Weights of a small GPT-style language model, trained from scratch on English Wikipedia: vocabulary 1953.
MLP neurons of a small language model. Each row is named by its layer, matrix (up: input weights; down: output weights) and neuron, and shows model dimensions 48-175. Each number is 128 + 24 x the weight over its row's rms, rounded and kept within 0 to 255. Numbers have three digits each.
After each neuron's rows, "fires in" lists the words (lower case) most often at its 100 highest values on Wikipedia text that the model never trained on.

L8.up412:081166119111105092110102129094069137145166125124168152111124099139188133154143155133094126126082144138126147137131126119095091150150139152129115095135093139122157112079127137151085099187174139085110136134123132130149152120150126142141161142117099119155133157128129154129110124123193162090126097104122147115086144116146122099162146099139122108152138147141106156141130152104096134122130
L8.down412:131122130095112176118129134130192145159136146144149115122160157143105146103144116144164097111178131135152119149089115101168159112128083112125089138104126125132129134119128145104150081114131112176131138109082102131068125135181113108124124143126103152098124100121143111115115153086108134073143206141128183139176158153140129109130077149109147148098163094137146127135131122122095102138149
fires in: "an", "another", "available", "believes"

L8.up333:131131106109113136128115130165112178133099093127153104139113138135170157135150151153182150110116138119157120129089134097110105133153140091145093131105112167124126106111135123123131144122121122131075171084149149117142115161152078128114122127109107184097132098084162125135115117127135131113168092125122133154106150107139150140142175102105114125149062146116123093129157178100152149089095
L8.down333:135115112164109147114117144099161117132125108153168172130141102136100167126076108137125152125145155071151103120148112169118125122137144085147171189116123100127114113159130130150123090150133132126084175096137094120149134134170123162140109127133152146102141129139171123168136077095086132163128139126116102094109149114112131136152152133158101137126111139161173158129124154141162139126165
fires in: "3", "official", "known"

L8.up330:149122098106125115113174152152111148106112178118159139094123147117119166124119102202105176155117157125118119146100093133120153061102121087121118133133111110117140112110095127145155112110094130117141121132133128140120139131106136082094081128126125132177131145098122158126098117118154144105106132118127142145141081148111161131138130088141123131177139074142130110131114146140094129154116
L8.down330:150164085101084164116133126134086099116145129141176153172130140103126142141140080176111143108159173141142130121131151122147092100098139143135144122137111098087113131170140153084136126113122144156098129121069138129144112123125072096113094135137102158139110154112136133138161127121111152132121154112122133140143134148157155079116168173101114127147080120173101133137130134163169105135119
fires in: "that", "and", "however", "which"

L6.up188:099135120198135117145140130134116123126151110157131137078117156143112120105110126140125116103124146165123137169117124163169129126111136147157122107135146105116134136117136111074082142124110142127115108109155162137128193150132149104135137138173158163164108108148123133170155138123114111147085096126127138122141130172099162139139152137093085097113124127153108173083132137125147113126126
L6.down188:128117135079161136126107106149123108074124149136104097126142147124115089112143150100123165133138096136114121158115137154132143125149105127151137129156149192161088126155066170148159140140110176137093131159137158131099152102113121143107115093123152111120110109124140115109187100153143114117120173152131118097111153100117149133087117105129086159146101131162125138139100142136143140147153
fires in: "of", "first", "according", "more", "increased"

L7.up11:129122112142093117119127143091145137102155153141117138116122137143129147152144170080088157117134135104143116170086112114157077107141145173099143131099136139170119136152129146135140145132109152094138105155086146168119107158120123124143098128102100158212159086134134117158099109125140115156083150150193152133176122103130099153134142114130114125161108081161141166120121138081159103135130
L7.down11:089156074126141146149143107091127145098144130077170145116139140124108167147157152173123143081128092118148095151071127132142114129127148085138141138102128090128120136160134113134148152133146150127140128081137135120101176146154132138138152145121118138143147154105163155119123127130116099165101157107118165151117134136097155138123133108114109121131127130130122115140163132079092155112095
fires in: "can", "never", "not", "may", "still", "must"

L6.up563:087127175173113143117145164073126130118102135150097143114127104140103106127132104115142144152123102176105140125118125166129166099136117128151127122138153186136133121078161132185126149189145117149164097166111117148151137134115119134116166114135139122168080148110088123074166116139157132132093107122180108115109131126124175133132107132113102137171152153131117152145112160146127162138118
L6.down563:109137093114134079117102135078131127105124153094101177113144148089130135135138140121095182090131154128197141125121121079088094099123162139095113132134114138139124141104095142127112161154102149101097109154138113136143158144110095131143142123113116088114135092101125170131080144133146152120098139132118089157147186125134183122107148114141170108112133128111121169110148136138119169157123
fires in: "to", "of", "website", "on", "upon", "among"

L6.up327:157169159101106144139144201106090111145147094136116125125111113098115177137120143121166122096117136146142141137104140126178142185125060114084115121156112113099116151079149135131139165130165110090128135127148092138154148109113107076085138130093150119161159159160163156129129180106126143118118118098148075128118112100138149113093151152127104130102118140163111097126125129104128161142068
L6.down327:117154076139125131128131157159141142094135149137126123160118110142121126102138107133125124131094058112149144130158140109149133122151112111110112153104117114182160141172154131090096122120131135134130130150120170121138148172102142139135113136176132118141142126153135113157143125106098095147170130109132124145146153150087089112100101103136112161091168134107098153119164090091109080124140
fires in: "this", "it", "months", "husband", "these"

L6.up166:138117136148142151142149109107155156129106175141086118125098112130116096097107127140131109148111140134164141122133109167107088139102131117111079140130132144140120120151175104120091120158091107136175129164159171137147173151128120085146122100158131139156055110116147155088131087148147106135125157130127102109107157148085127160086151103150110127108111152153147178128118185120137084173178
L6.down166:132132156117140142168131133152178161130110135146166101089145144122146151119083171173139148126160149109156151142104138115107136093120112113093186135087081162099154127144089149135124103131073122142137103132121126165109106145137111157124084113129160121165130166166104152144115145132120126166112071138096159123148144130157115107128121127109124165125166120127131089122100118123117152110094
fires in: "with", "to", "among", "by", "in", "is"

L8.up10:118127147139146190118122143103135175098155124115095129191121136156099094139114124120143090121122139123145140117089134146110125117142106137127107157107146144119104102129104132103114156157106168109137113089059129116120086155114122149136128152142113126136140146125090113159118127100115131150118162096172119170167139115104132124151148106063128128186128143108185122107129151149132161129139
L8.down10:130138143101149091130112131120168154174119117126163085107098124111134112133133103169134188118141144149103154118103109128166126175118162131120136125118083150071115122082120126106125089128111097184144144136145135112114151110139123106108123133086140083147119156159173107151141106110118158185144113138120113135114128115118134111137118150140145092090124139147133084134127152114139103171148
fires in: "was", "is"

L5.up322:143124119136135127113171130129128117131177130162103164104091059104163099138135141128149123103123122095141151104123143124147152100129101094119111116123116142115096140127137156114167127137116139178111130130110145114120152127082121089112158165102136107115133145129123118074153145140140109099139188196139143095122111099122158116131158090080113116092164127142117147150106138121143117147115
L5.down322:152117145121103095112155115161134146132150169087138141132138127124142160118057134180146145117128126126131134124097113165137084126119112116152153141118137101152196127128139144127118174119123121153135089149168088122149140174115163132161127140124133128120076150099088148115111129130132129169072138104110193099119146128071110163098130129129126108136134149133134145129138135146118120091178
fires in: "what", "who", "yellow", "however", "which", "lucan"

L5.up384:109097130107121131087125091107121117127151135161119118112091112130152102143135132142161091186150111158128117136137165107086137139105134151115119077111143110156125086121104115110150135144130117109145164118118174120098082075127147129142122126158112172095134101141142161122130128134167132126143122112088148104067111111159152102123112157116125145135135139126104124163136152117153168162124
L5.down384:077141110130098133131116135186123149138135172089105171095146179129147146144120135137119120144145089108139123135150151085132132118133093151118130152122083103172135118126076124119087113097133128093139096172118134141147104126167152163126116145109101118114116113128161151138117158161126097087076104118127092137121147142144102147137158193126161153114106138149130156121097136140120131148096
fires in: "south", "north", "municipality", "railroad", "county"

L8.up331:167131172141089113109143159107134145128135117105115120146130140115120157135135122108158140108128096185139161160139116090153164114147122142074120135083108115175071124095115160148150075141118103095100146152144133124086131162143152174152140137103122126133170065149137136103139164140102149114123118099148090149103122126168138157099129131155133139106178118137142131101121160146119126136132
L8.down331:152198139105085118128103110115151121107134115120107130098134138143117102157137147141146137094169175088115174133125122112091098148142170163138116120161148085121138139106111103120128114135132152092141108125112113163140116111136143098118117161091146093133122127148154102122080130141147140080120136132103160149146150108112122155144140127134112103155082093127117139117102185138142146127132
fires in: "an", "another", "personal"

L5.up498:106073114140107135125121126148133119158135115134125130093117116134129157123108106103124095118138147136158136150124093131115109092145127089160173117153126116075108168128110089070121129112093150115136124177128120153115119107138102148084086098168142148147149098148124135106149104164164171118134139119166162153146110120093154121135111113123150132118117119116154142115127124124086082188093
L5.down498:135142118090145154107097134138149143114128138111077120131125123112105115132128147121109119147128131088112133123135137128131094145093164194151143090127152146137143103101093136133177124151154153104107141113142134109171163141120117146163119171101116132096110138115093112100126117113143079141152140126082120164123115111180120095104111198157131103117101132148101085118095163084131161072144
fires in: "is", "of"

L7.up469:170135103090127081115135166128098134122096094098118132125115089131121126138124082123137114126122160120147123117095131089112107105146115118125141128129128161115128146129117133157170094146157136111082190133109145110148148165114132137134178141090112147121154129125161149130109130164142126138107074102162089119159150114144128143145138089126141112157172120125101097135163151145116103119144
L7.down469:116105161127146120117140116106141154142194117148118139141139123143134098113163118111121130102113107120147145158143136137099149088141172161105115127088128144119088156120110129109127116111097175140113092152147113128176153132151134107122099154088110131141099121091135117141073150142195135100109128140132133087158149100118139182161152092114146106157109139163151133123133125087072077116178
fires in: "an", "another", "anti"